python train.py --n_layer=11 --d_model=384 --n_head=6 --n_kv_head=6 --head_dim=64 --d_mlp=1536 --vocab_size=10838 --activation="tanh_gelu" --norm="layernorm" --norm_place="pre" --norm_eps=1e-06 --positions="learned" --qk_norm=false --attn_scale=0.125 --bias="all" --tie_embeddings=true --parallel_block=false --extras=["capped logits"] --init="uniform" --init_std_qkv=0.0247 --init_std_o=0.0 --init_std_up=0.0247 --init_std_down=0.0 --optimizer="muon_variant" --lr=0.0104 --lr_mult_up=0.814 --beta1=0.95 --lr_head=0.00882 --grad_clip=0.5 --warmup_steps=200 --schedule="wsd" --decay_fraction=0.482 --decay_shape="linear" --final_lr_fraction=0.0 --batch_tokens=65536 --seq_len=512 --doc_mask=true --train_tokens=425700000 --steps=6496 --dataset="wikipedia_en"
MLP neurons of a small language model. Each row is named by its layer, matrix (up: input weights; down: output weights) and neuron, and shows model dimensions 256-383. Each number is 128 + 24 x the weight over its row's rms, rounded and kept within 0 to 255. Numbers have three digits each.
After each neuron's rows is what it responds to, as a language model described it from the Wikipedia text at the highest values.

L8.up934:152132095107115131130138149119167118122121125096143126134127163156102120120131124098110122149069112133107079148139155105132102137138138144129115128137109102148162152136084100113128130130097116130076134102147172146112102131122136136107137111099124136151127137134137097117146093119119129142133157140140109164153102119093146168112132088136136114141087095109112122129097152111152132087140
L8.down934:166080082139136133139107101145114127082142115104117137126122111114096133125121121117140111084109152159138111107132117144100117150112146128089121128107129088100095115142161086138164120137163108113134124145137120164113092089144069130105117169137134136110131130149126142109106127167118110127113117122124113096145148137119142075113174167119094141118139099138138123064121156125150112132118
Row-break newlines, row-opening "| " and number fragments like 000 in Wikipedia tables (election results, medal tallies, charts), plus scattered word pieces in prose.

L8.up530:140154077129096117108162129116120133111125156146110095133120134127147100109196102134152121140091133143166151113111096108099114136128157143100126140161143118145142144119072095120120109117120143139132118120115142112171105102161165105172124145107135128119148113141141095119123077131110145100148153148149118170096094090131137152122127120141038122118081135077167108164149154110146162104156
L8.down530:128070129115119129173129121120184114165129107132164152131115152149158163117139150148135120138058127164122077095148154144138144111127154118106083111085111091137136108126093106184106158133147152140113139143105111115094146142154166142115143116098143118115134129130143127157187080156152117113158120157112172183126149097113121191147158139146086113166101144131155138098125123105099148124116
Mostly the leading digit "1" of a year after a range dash or parenthesis (1673–1704, 1713) and thousands commas in figures (4,386, 6,749), also some verb stems.

L3.up734:085126126090085090100053124139152133129123104128111122129108128141109099121095103181140129102164134110145123146133125122131086121159115135139177116135137174126137111087128151142114112080125164134144107143143088123104125132094111107088146107129159129105114144083148174149136140162121177176138145152126166150084143111120136169110144147143125089087138125102138112134130134175131143106114
L3.down734:185146132086149099108099126124153161148187153156157107143151076117162111137167115139127104144148137095114149113141162111145122144102141123105113094125137117146142115159156123143098116155140180140147177122164124115142135108120122122157142113142112112156098112111141100131143140153083127117136128137113121147134177118118139150113127113150097120131129146071094095125118135085134120136141
Tokens just before a year number is expected, such as the comma after a day, a month name, the year's first digit, in early, or score dashes.

L3.up1342:140115143109124138115130118167095093175113133185120156130151111104130108136120158149136156149160127140096124127191153161125134135106133111129134143131132157068119090131136103121124145111111142133116212105134116132128181160124134119159145114089061098129144147137138107122133113125076135128142154140115095094114152114118133122138140150179182141177125091140133179131139122094168157122114
L3.down1342:106091114156102121088131117146121116150130167134138097117095136153140166135115169150128134091131094112102073190110114151121153115100128133169152112163143156133085105149110136114108105122133099122129109155138110141109146128107100105105138146152121133103151103115162129175142103107115104139136083120184091112126132115145174122170131126151120137142119134166140170092166128079140153171127
Copula "is a"/"was a" after article subjects, title-line "=" and blank lines, plus ranking words like top, largest, only, -est.

L3.up587:163131127112086105132127141126120097145124114149077131115151099121139131074138098108103160159150132126084113130147133116117158133121096124132121136123115124120164151139173078137167105099143135148101127118165077100144165157143099114150121127131137088125112122162114116134106119117139140161134103137146086091108121123149135129061121160169093128122150119159135144138078120138108178115124
L3.down587:057140125143117102132121118125136087079121146103100138148141142180120108094164123150147120097101116181129110144111146129074112163118096119175134179148127149098127142106131137112176143130128155134144177123132129135086104087110129104130126115164160142121071139085118144074107108123160091120109128142148107168157110130118082135103142121153146110159102142110115153156154135124133131145124
Words that open a new clause right after a complete noun phrase or clause, such as who/whom after a person, which, and, where.

L2.up1042:099165118112129159158144132126116138151134108131130134153146118167136120109098157121146123152127136108149117103182174113128126154089098164140131071112107079117111148075175092097100180089105111141098160106120106118129099171094130130108128127147147107121109140127126118118147155090124173124134148157139180110151183140117145120112080137169135084142118133135112148145183096146151121132114
L2.down1042:071100110125107123141114167094121090143188118123080148153169130133150109117131127121120147128163073131125116082134117144092144147077110106103095142152115161115117124156080086104159124121129125063158179137170130128119172134150122101094118081191107116098125154118135148123138110122107128130099103132178108113175116134085133158125121170132121143120100121124167134120123129117111125174121
Words inside Wikipedia section headings or labels that start a new block after a blank line, e.g. history, results, Record, information.

L8.up1089:153100140131116179127111111122104129132174106124149137151103087120097121106107151161133119124147152106145104109177074123114122140116118125175129079094130136080172127112083143111223143116171127161148152128087132135112140112154098102102159165162088114139129085095087168105140131108136148100141184090130126157160118111137124082117107165144119128130122132158154150118113099107118165186120
L8.down1089:113116124117125131142097149117083146131150111117148149095110125144099166142132128129147145081133129111116087157103080095112130134118142150128105087116150122136124150134114159109097105162102116114159142113140151088138090170134149139109116150138103117142139125159133115192132144126152137115145134109138129132111083111163110055106106101133106101144132114141064098107088139139109156122123
Fires on adverbs and adjectives of degree, distance or size before a value or place (just above, slightly northeast, 150 mm thick, roughly bounded), plus list-starting hyphens and table pipes.

L8.up969:110134141123086181141131128096139114133123143132139142174086129122117154106113150115135103099137115117152094138143132128104086088121123132158140178094109195083138133112136146095165176158126143161147154096120115166140112143112119139109181167139104115132154144149153130137148143123093124171111108125163136102179186115137115088148112106111161102154120093140134130154096161114151112124152
L8.down969:117154140156129137126122147140134125126164069149117125127107145099149118156159110182105139134127140124114159068106111135136113130096140136133109151112106105143170147111122141097145130097189137157105126143114105150108131143105163140143139066108184164116098114148122089146144130096113090123128116161135107136120119138111144108133105139090123124131064115071121135115155072119133121119124
Mid-sentence modifiers before a noun or place, such as then, modern, native, many; also inner pieces of Slavic names and country codes in Wikipedia tables.

L2.up491:107127168112137129147165141144062118080133108098156176124101105124107134112117118114131107131168168146104124164114134105117152073162163159127168106121169141139137134121114126100135115127101125140161146098136122103164105148143118086107160146158160145172144128126107102117130087121136149123096090126135149132136136077160094125110125107175171192136096135114101116136110149106094115156108
L2.down491:121125132127187138114142130106121104151133142116136160103117150103127119101128108119094123090120152159143103153119124117126116142170117121101112125170092129190087125155067129123159081106113133089127118123129158158146127161115132144121142152155118163099163119131087097149136124121146125083133125098105076137136133101091163161119128125174137153140105149136074167138172093112147116172157
Degree adverbs and comparatives before an adjective or in "as ... as", such as much, more, less, well, widely; it also fires weakly on word fragments inside names and words (Cis-al-pine, emb-ark).

L3.up128:159137110110169134112181160137146158112131118160115158144146176096133155144113119144131079110127116093151120122147126125116159145121130146058103156115141154128129151116152130164146141115093156155106143122079092120161102110136133142136115105141143120113145139148146122076099145105129178118101134082105116091135143165131095124116151101115104127154149114115122158131104157152179125123124
L3.down128:118114127147122103123110121084148108097130146185124142142161142135167116129120114138119074100115136119134098097131138133147060136141171147095090156116164118115121132105148159171159113129079142123141117118102173082125106090098139090153117146097153141135118122115185118100118091102128153127122118105133132119121082116153117118131109131127120143145152154113186166109088117123151152152163
Work-type nouns or naming verbs right before a proper name or title follows, such as film, book, show, series, entitled, called, named, city (of).

L2.up675:135127132108126115122108083181124088099154117140131113187116125136156149142120120139172091095116171061140099119166140132095114137078169142158094130105130152146119111149109102084138118121123124138164123062146118121155151141090112103139114151154119119125103098168097117154072074144159127143173108135133138129141108152142099157080113152138111144148113184108150115120176142115127153120129
L2.down675:109144103149118134126149099097114081112091127152113097122114090090100107146098140144128128162162155112116153139116117117152131124142111176133095145121125123102146125084139105164161152137126167089108151151138117134101117091159086179141124127122143128095151162091130157092172103111094162139083130169136127104144133159081141125153115119178129175166145100168112162111156142124117075133110
Linking prepositions and list commas between parts of multiword names or values, such as "de" in Universidad Católica de Chile, "of" before numbers, and ", W" in player lists.

L3.up496:136165129104093086118123106159150183142114089169135141107151141159175132103094124139143130089097109125122112124146114119120097171131114119072154117115124122138121112116092093171065139100085087128102078144084132156132115147128125142141168139131104137120130153159098162101140102153142136138136192162104168131127118131167120135134079104108194123125090129118140134135141140125154125137122
L3.down496:136126089158149156120159104145083142108130175146140110121134109147099123104124145105124150117179145138077140140078107152135129147147120149120133137090093131113117093143123165111155143099117109097161102110158114087131124081117116139102121146128130135123131141127170129117138145116121096160124125098119128127129135154053144108165115127155107095100148146160115159136101115156126152148104
Adjectives, intensifiers and word pieces just after a determiner or possessive, before a noun, such as very small, long-time, rapid succession.

L2.up1504:148122151090105130154072119171158119105123126104085116144125158120164102147144089129162119182128170101163174123133097104071116116130082136085096163180152091152139150146111140172105133085187097157149105117134135117079138105152147133125155090110146139155045162128146147165106154106134140124115136105129170135113132151137150133153117176132169164089109100136166164107151126127148102138124
L2.down1504:067111122129108152104136100086155144150158113149147137149140088123118110075145123129149135126138111157164151121130118161116130125107188075151118145138145131152116111129178116126139136157125175142129106133145163116164150150130109085152159137134103125136129105106110144153127114169089145147129144153130091131143117073160133108101154164170153158116101144126124117087105130143104139126095
Commas and other separators just after a number, date, year range or name, mainly in lists, tables and biographies: "January 12, 1858", "(1581–1592),", "665,091".

L8.up737:088150159087079132080137135114133132121104080189114101145091117150127077132156135152134111111123169137110121098122154096144140155089161110162118140181126131159130131131145141157119063156127134160101134119172130129108137130111144159152149108151086085140119116153133114135091086128122158107082090147160126168114132132130131134129135160147117113161159092180114162101182135133120109128118
L8.down737:102119137117152130080125107094134103105097110100140149104120135139123174078125132115130151129089117111148133185146113125136163184128166136122088115133138124089095103094102125131109156146129182163122129110136133128114089121101160123129143159136204111137118150117101087127127142126141160110138149147204150115131172193149128095112111109120151125114138144120125109127143111126115097116139
Connective or partial tokens inside multi-word proper names or just before a following name, such as di in Gravina di Puglia, & in Victoria & Lithgow, L.A. County.

L3.up1329:120125156149142154120121086123128116083157164117121144120125083121150174123153111103161128100161144117136087125131152121137115147105105164144138147167156134136091152103116090092147141093125139121112127122137130142163170137119100093141117150118133142154133131115073164118059138125131107146156109103136142117099141135125134159154160111115119131110082108122132110084099137117129153161098
L3.down1329:118110110137136131140119101135140075127149130137087153145123100119123081134087130108113145118099110149089134114115090142147118142142071118122099163099104099147152127100139140161135113081111125134090113140095117125152107149105131119095125184157116133162132139129107120143136142123126100104131111119109112122153149131103157131124166168048168087168100137125102109136097116112159131141120
List bullets, table cells and prepositions right before a year or number, mostly "- " in football career infobox lists, plus "in" and "at the".

L3.up1519:101129148114119102091105156135088101102116115167109116138137108131112166169112135111131091097108129170132129151163135114153124115119130083126142100115124153124154123119115153179071113150126140118113123128093192138102127119104149110110122148099032140136169124146136121147116102156122158161139121169174127170141128121077155054101131152133079154130126126143125129108113178158107099120126
L3.down1519:099191109079178083087147112108096137126107113118127133088170113099102155137124122143106114088145162101116144138173168149127110099124132153103094136097119145150134121163138182122121131167119120124140115096115163095157112128120120178131105100120066168127142146111110118153156146142126157187102154157147153185125158126057132108117194113120156107111147119107114128124131148173072142142133
Prepositions or linking words right after a noun or verb, often fused with its ending, as in over, against, leads to, into.

L2.up78:104133120130126121086206117147169142090123126132117118110164145090129142098128124081104165141133142106155116127156152106130118087188194133113134128133123103117116133065110118142139170096133106162100053142100128126160133122100152121125123114108182129108111125168141124173138122134110152187101102100115147118138079100123079121115139141088134159108114152120088091131125062162144151123129
L2.down78:135140134114127101133112147110159115158173113106112100106113086115098148175130127132127093121103132133135107135129146139165149121105090152142123136136142160129164088190137089125171148149100096124146134162188106143120103126123104132153144130146132155161132109095152100105127129134158125090138162098109135115162139138153134071151079112121093062161139109148143141079135184139126118113097
Line breaks and table-cell pipes that open a list, table row or section, and the token starting new content after "saying that", "the" or a proper-noun prefix (M, J, Gar).

L8.up404:147127140093109149133115106140151122152105107148155124112156123141123107119092155130116125127078134099122119060131153142119116107144122113111119086090101161132157171111132164088150177099152120134154122158106101140128096126123135123118143138108123071161112124145132135163150129099119181175140170114115093164156097135128115046123127090119114130147141127127142141123151112125141112149136
L8.down404:142126123094120146084130119132160123133096145127109139143093129103119117156114089144108139141116126141095142134146106105114115122094136153177109096154148140122101102107105114135130094171078134143134125173152135104127115086120075078112125117114118117094113142115134124143147144136119096209109140156172145156113124147168135046144153152135144184143165150094107131156118138106156145135144
Word endings and modifiers that finish a descriptive phrase just before a proper name or title, e.g. saxophonist, returning Nogai, debut album.

L2.up264:107112087133116109135158144105150175126081126160163165111107131098139103158110133161124103090086114126129137132163100091156127115116073134111131124078129120145120149167114135158124133111133110089081135129080116175138160114138129105125108145156119128168103120150110142130096125097131152201139184111109163144130113125130108128121107087113146118153127133126129159105127168137182152147124
L2.down264:149145131135145171130106137151116128108093132141117123118168113098169148119126139128141139119122131085138106129125152090133113099130086143093181118055143105119096128136101130097127187111105076128092122158159072152083111102116139118127102127170129134111150157123149131103163153131109154217139154123137109157152125111085166155140134133115137084117162151130095100085105150122148128181124
Final piece of an adjective or participle that modifies a following noun, often after a hyphen or adverb, e.g. short-l|ived, unatt|ended, newly formed.

L8.up1148:117130159143134156147110149150132113158139162165133114142119086131126150181085126088118126117148139139168112146169187109083126126100152159113132089135130157148138101182156125129130162098100139086087100129107146119082105082140143114142135121139126153107103137131120155154128170052129120122138114123103118106100118120098101165153153169144145132114144105147105139118157156117133143126168
L8.down1148:123080159139120106119182154125138105146074123147135153128142126156126160147123130136108130130155107146114160116126157114079133159137128152134155143149103127108101124110138091129072092132103186120161137163111158136118151115128146129084129104166122118115134177129138154131093108096125135138135129158060167126074143098111130163136155126155109094077129125154094126097114093178140172171130
Last token of short headings and captions in Wikipedia infoboxes and tables, such as Swed-ish footballer, Career information, 2005, and superlatives like longest-lived.

L2.up1445:116156124149138167099120152087113140107163140119109153135133108138137123076113102176110137145131125132123079139120125109113142124107176166162115150089072183137126152079127104131137108111126157125108175078129149104138170122124121154107151085106098099136133150099118142093137142188134088092061120131092108123151115132101141101112113130141133143139160130132100118096118103111118154132102
L2.down1445:126125139152131118100118117127078128122134119126090153153124150131160132110122165154165132136107160126140055142109104157106102160135144108083098148080148110141155130139165124097131141120130125144067123133144116103073146112134154113118100115118113106119154167131132103144184110112175108152129092098111140124161152073078160142134099118146162147117141136103110126120122080127122107094106
The first word right after a name, place or noun phrase, often after a comma: mainly ", and", "or", adverbs like often, mostly, just, also.